Weights of a small GPT-style language model, trained from scratch on English Wikipedia: 12 heads of 64, rotary positions.
MLP neurons of a small language model. Each row is named by its layer, matrix (gate and up: input weights) and neuron, and shows model dimensions 368-495. Each number is 128 + 32 x the weight over its row's rms, rounded and kept within 0 to 255. Numbers have three digits each. A neuron's up and down rows have the sign that makes its largest values positive.
After each neuron's rows, "fires on" lists the tokens most often at its 100 highest values on Wikipedia text that the model never trained on.

L3.gate1773:125192121148103126106138122141106138131120165154137148139158148135172153126121089119067107165125146173153120138122144130085045182098121183122163139066119098093098120118131115090163050143131087121113143183117125097152096163130184154102112145125141106152170110166122131181128120137103086134134123151180186132150109124092123100210102077129171120167072114113106146109117118128053099151139
L3.up1773:162137130086111114089158113127093036052137109114071116091159096125136071118167096072115120124151131118110174127145131126139088173136116163135143083118086029136124109134142144132168108126178099076159107116099084091097120117145145132104158096148154095095088150087092115136095090112165155080170162171155085140112154122142111109120113112102124190112189041090123137071128082089153091145086
fires on: " |", " /", ":", "ze", "bl"

L3.gate1974:116110152107127090151092098128142132090161116101114122155096171129092186180102075143116148183102150171149109160127115123181121129095123127140174065164120141194080062128145124132137135135173076111125144165088154109100138098072142167133121112092136172089165112117114197153156134126163101165129141089157087115039129090084148117131143128089194175141109173086095130150081135179038111150119
L3.up1974:137127168124108144146140102114153110157149144117156142187104186077092132134143150098094106104082159102150084140151107115169180139119140117129148098171149186099103099136157127126154135154103160119138110114114143082122112125128107160151157103108098151128126105177113138081147092077124139153142128113145107106120182072143121148152107085129188132109112139078084120131043128112095160154167
fires on: "z", "\n ", "y", "d"

L3.gate1973:151156138130091099110124111126099133129144115178112116161146186152093167160166098113180133190110123102094115072085125155176120115079130103157123085078107129079129148105105135161171151109105134068072098142114133080098109066081098102115154079136214113109115156084096112124119096160059150095172145120116113157141124165113103082138171049146109158110137156071136123148137156145140118115128
L3.up1973:164135142176116127123099122157120087102164108178192137087122131127087070169111134175123130119157084097186135084070128147173125133115143135173134124100147128079125177138193077126100139121138079103165091095151125064140059165116082164184153127101104138165141081093090119088100130089158171158166091079162144159125086168147078166143113108150093121150090147195102107081162153138177147117156
fires on: "t", "=", ".", "d", "ed", " |"

L3.gate604:114108129094131106108146135129054181041098120175080089140104141096105142141088109191106124118201107103137096117146123151147141116115124123084124126120104123102137163101135083141154109148052136224092159127187155133126097173116128120088145120142170178089172062083166098142112119138137119089137135170153116128119122124163141111162091129151126094150162139085134121149155096086166070163150
L3.up604:141106103110115097103126151141076131178160164163170095170122141140173117099095083206123131142163074084103035162133169169144157149116117106131104134100130189107148131094126119115158076149102162234151144159185126140148141200125135096078090088158118108055161074083131126145074153099167123027052129107132113136137123108184128147109159109125088072131154158144101109147213062122143124104101
fires on: ".", "-", "t", "n", "m"

L4.gate1273:113133196117101157074146125148170211114076146143130089191095093113100057124165088152105103145128157107120191173105099092105143094163122114116078145115091106221086152144119127146190111079166089097141139123129088190113143079101126124120145136113178184148112087129120121179128152182144123137117172130067138173115178034126102128123111153098084110129147165162110175108083154136108135116140
L4.up1273:162140083150141156110118163170156081115085120083141139090153113088130125080129152121203089202049171138120055162139147159018116091160108089120127069166115113152189131069099141127108166105152082076159145166143112138115120084120182156100121110128145086080073153162107189109179121170112108019167148101156105098096095149097073093099094152152166150090142139140128087149145125182182118127076
fires on: ",", ".", " |", "\n", "ec", "ol"

L4.gate855:135174108084104104095162092240144183091191188124100095106112102101180075145136107132140160126085120079152136121087136096176105180134114126150159094145117108147148158198123104109092150176174125095074123146120129127092179119136159148052063145101108146114067121130152196085172174100088170185099152105114141167090154080197118146130142097127151132130109139175089112130130118137109153108098
L4.up855:123081202067143168131097176091130137136151188169161182118181085168079168061141101125121088162122059126167151192102106131148203125088048090178155171108122150116144137144131078125149187148142153118091082199142143152092125180086128057153166144138173140115120149179104121151111127063164192062112143101129151160155151128125112131106203126101149110070115113125015120188141093129118111139127
fires on: "s", "r", "n", "t", "on"

L4.gate910:183163135187111093120176152139126203146104142125154155110150044167155089135106115102216187145136134090156138081151156149183128118132118177101158158089077126158142148091112146152148122133133135082143129132092116101138160082126138156121138101119138082097146102161125075113086104127127103143134108098081166147118101148140172136069101130169158135154191135111140132084093023124199161136084
L4.up910:088113100105082133139166136102133111178136126158108133100141115092100146152133168135089112159148120164165118113088150126112093176081132177137179113108136140135085133088163127153109158134152196121209072081170134065085108198150099124128180057159121113131078113124151140084135165116151109103121064132036114037116183133094091092106111167130105156143136134139113150103141119093219145115103
fires on: "ed", " H", "d", " B", "b"

L4.gate203:123111165162117141134131156103105160121131153123155121191144136126119166170152150107138162196186164074155099138141120163098164119137133154138051110133145155159112106121147111185120086115161152152126147053198154174101081159170135108188089118168088135140096153139153133092117075106130114153144145073124077117181093109186140078180149148146124118156125098096098132134139190105172216127099
L4.up203:168088101156074119118099161127112167071171133145091087172098143103082195195203084116178121099099130072164043151160115090137187122138170181095072139205174090101175127092137165117129126103154124119169143145159129195165106103084119153147145141186146124086086136189120161174157146118122149128162093178099149087134119127190150115153163149118119110118141070142129101130154159142113118143108
fires on: " of", "-", " /", ":", "ent", ","

L3.gate267:126142117099175119156125137103175113120100161151077100094143114093126125113121179113144145184090172086101104114178128093086100193066130127117093111104139088167069077121153085138112141129086129083125104094144108067133109092118096134139090119181106169106096145179094144129155124182125131127162066122161161182139175126103126185105180166106112160163111117109188171103164149164090137096205
L3.up267:153139125102083134129136111141147145144148140125123110114097104141104138172148149134123076116106107080157140113126110134104087201111143107144065095133114070147127092118177109163139110126125148132110170091116107123150109076112135136136134117140074133145087146138079132174097157096093090132129099085081102148121070128156085135094087106132037132161146192136083186095111180120138097129097
fires on: ";", " |", "|"

L4.gate483:176124115081086158081120176081141083123081202105098073156140185142128153130108140115135143147128160087138154146137143123165095177104125165145180128095080103145180069127041112185159114057141046098154099138109115053137116103073149137108141131126143159124148100133143103135076115153136127136115166072118172166147131197057088123209077095164096140095136089177108068069139102132130141143148
L4.up483:109107102144105149142132110128117096222075149150167072105158154134056084089086087162143120138108150103127135106081141129097032093172088152142102077129126082146121134086104147148109080142158109143158169190141116133168113092170094129124173187079100100130198131139142171168126119155149071157167184099147107090159173091118123084025147089138158130129128075149098128129180069125131113151130
fires on: " |", ",", " and"

L3.gate1774:138159117122084156104120108132148051149083051198131115187122149144127134105166129036216089154132179133145137132147117113132126107167130100152140120093128148097132089157120144122142172116115135141118159118142123105148148159182174136145134087104108100150151146045160168135193160132084085163118133130127044143090106174105127074166108105157123104140151091121083111075119093118140108121176
L3.up1774:132159139158122065096144172096183183142158077124121155167160155113185098149138067203144172158119075186196049077133122114143111109146052126194121109064110124125176156163172132187097124083154108154152132109081165142098053114095173132150146126183146181122100086098155136155184101129103169129083153129094130120103117088107113080118098085161119149196152131125059116129143163122119133112129
fires on: "-", ",", " |", "du", " %", " Date"

L4.gate1154:096088129144149164156098083140150155071121149114135080115088096188162126145138147175149152198112071106107127125131160130118137110139131103174165124175026133108152171174106152163084124122141039153106153129178117185090201168134099139130083133104092177191097134158107127142123159116143075106162181059110163166057114163113157103162099117157115159182181146128148138115152115075116088144170
L4.up1154:157133129091114160089113097088089133134085172130122151178116092122151123048099133123137162160128127107132079117148145184222130157132133114139064103133112102103132135115156144120071176120090077182198140154140171136095141143126098129132133127164160127077154096136110112140135106097089152098088135131121099133176108182104161127128149097141097155132149118073064146166135141139179101032130
fires on: "-", "s", "d", " (", "n"

L4.gate332:098114067144082132067083091142141205085106137162129104155177143100084103132218187097113102110125141150119111118097093140171124149153109143145144102104095129093146097204069166084163120123140135162150111084125109136095149132075124143142160169078115138144142123073105189132123139115173088135112158117122093097141139078168160078136145137084080097101077091159112104104160157162074107117171
L4.up332:103134128153129051145100097082105147148090137154133156159125186112098145136161100120188120129077132158175085086112123115178175090083140089132144112100134123144184181138119104115138040147119116123126169099149145145169167109148124139130127167150120095121071051186147174118146159133122142057173139122129149035091126147204096141103092160081120117147081163115167157119144172107118098128114
fires on: "-"

L4.gate888:155071073172089153143071135074086123121108089128116091174119158174092157137141155149138149115162139138161121143187113167112144116130092136091113100128144137146103106135152140154201107143086119172123158096148099082159178141108187136107183122126189120116116146133149124107061159122204109053097093141083088144171193118107104099153129110123142095128115154171166179110096138172157145045128
L4.up888:134112148092111131114145131167082135151103179078140155128149108120127106081177058129095167152067100116139190122117130115087119176109069101107150079162136083088090148077113166100134073172144110153088056079169098192130108119140197115156126165160118158112091130077106091122097125132148155099074062104139113081097166154126092128113162114101150118116165184167067116154088095124148109147131
fires on: "=", "-", "ist", "ern", "n"

L3.gate451:166113102132154103107145111075139115126123182129098154033114150140163153097161107127074109194151078064117103162148121107148142098187151055119169084141186128120156135152142098081153125131151158071144099123181104117180098151119099164141118091114118146172117133098120081131117140077148177176127085106110114125092167180138110208166165152213116169083141110114110145107095120100159089132130
L3.up451:114121100127140122129112150142153149144151169175083130075148141107157125089138113090071153163119087136142137134153089078151099139158096090119185122085083079088172152176102116082155066121094172144133068145126123080164128137141131127154089087096119118159137117147111105131105142057161167150154116109083093103123127117151131101136089146113141124115096122141066134177126099165151079185149
fires on: "th", "r", "st", "rd", " third"

L4.gate74:130087099132142142070161106125166121086138172149079087125112144075190171100128103071084131094127113118161138096160174153114089178173093131106142110133144128088179145167106106152122071085159108125069149167153113076160115136126124137138085152142116123096135138145118124089183152120129138122173109127135087098122141160127107109124115115169138084151199150114097105112085104134197095133104
L4.up74:155187123066124180108152123108137113094160145120143124088117104089197081124147109120074131146080124113099163099178136158132149153121084128070151122097133139187144064086116142111095114110113142179150088105161072139159177141128104093112085081118095138115159198069167140136133161085182149110127134045146107128127062098152079129116155165133141170129130134170103111150141092135129128142193
fires on: "r", "n", "l", "b", "th", "h"

L3.gate1721:043087111121107121094099161160122170074122166105091129122129156169129084107125097104120142126168167116119154083097098129132164161145146102130096103200107147135080135112114086169199144169188094134174117132111131144125173140093167130133126102109160081131114124144130137096148158143101162105125113138172204127136131190134140161090179103138112140136118121137119117106129159158143145120162
L3.up1721:083099125153180130123098141211139181154146132102105071146137100176142143109136118114122108093063148161111158136120104094169043090177109185143167158122171156110140150151103130178162121090185108131170153152110114167075108096102141145141117078085185138133109163102095111129163109131118138144077099119146127132137147124095084170153195105149102087055184165166143111063173103104128143168101
fires on: "="

L4.gate747:139159052126089097080141201124106166102141166132141131180158149109175121155151118160119098188114143101094117121132167118153117143144131162083142105093114114140115118143140135116094127090138191091128130077131144183112147071115136155165152092121195063089123134148146045138163104116195121178102161109129130083180142131028100070093120156102152153150115137148115131119078080110138111119199
L4.up747:083111081114116099096134116200120153071114125124132133168205129150131162129155081083124072141098096154192166109077147089093093201100124128119138108144157078130094143123113122128148154094086145056071124187160114158102103112160102119057083105135091089180161148099115131124177111094187157156123148133122122092106097048129091054167161109136130145166109130131083163148149094113160107169110
fires on: ":", " |", " /", ",", "re", "nce"

L3.gate1339:130149152091146138068149098132128189079202056129127138174190122169075199097163077131124130084103099107089033087131130112140087089115093104106142173168127175138155135109097117157089112153131155128193140163126163151147141092126116185123180103162166106039073161125164111126157150073101101177105109131147167130153144083110109105148161056127143154105132120153209177071111110152145135106084
L3.up1339:116087122112136106100094132131166119093137137068184061116058135149145161131108091161154104154096124145043128076128170058143138116143149156107128162130131176152143150192149144102086090158183129148147093116154106119110165141148086144160160149118082111144150095134087099082174140173118158096071155082146124140142153169114087171133187129197144187108133128118135132092135125119115077151082
fires on: "="

L3.gate1675:166170085140125156110152087152120107113125129095120175113144160106121170168146141143140165096067090114116185178138110114091142106142127196122139081158078147127114051113099111184152115143116175075068133141107133135167124147075161085169118099124105120106120110096141161145095122153101179162100111073164094123170093115170103109055161125131118128116123027104144054144121164158124160092180
L3.up1675:139162165110047112212119129126120143119145177148133121158119081131178216126169122093120097094045105090128115137129134167165099076138132104107066120150165149125128093126107131148157118071104110122112091116097162144107154133103103182062149172035126131083111150158123087067188121039160068147106132113085078140121143149104110098169121141168168107079115136083150125078137179102082153143099
fires on: "y", "ue", "l"

L3.gate972:132113172121169135117127133121089158116104157085143164126170125125113118135130110135156134090147196110143154129146160120136099143178063072072110025169100115150143123131138123092127160179116152227130126119132124160181138110119097162160124178137124142157164105092076157145103109173110122085087147088100111132125157152101098093153120117161180091140166114102105120146106117092106171161117
L3.up972:082130103167103054079099106041185204137072149174153150165147127169108167143127098048156074087161099140128136138153141093099135104159122157119106131155109096114136178147138119133151139167142165133102111131120109196150078116147079159135137162198132173155120132133075198113146119147126169112089105144074154167159119100074119149105138064104189064157148093145100075156102113129122148127149
fires on: " of", "-", "al", "les"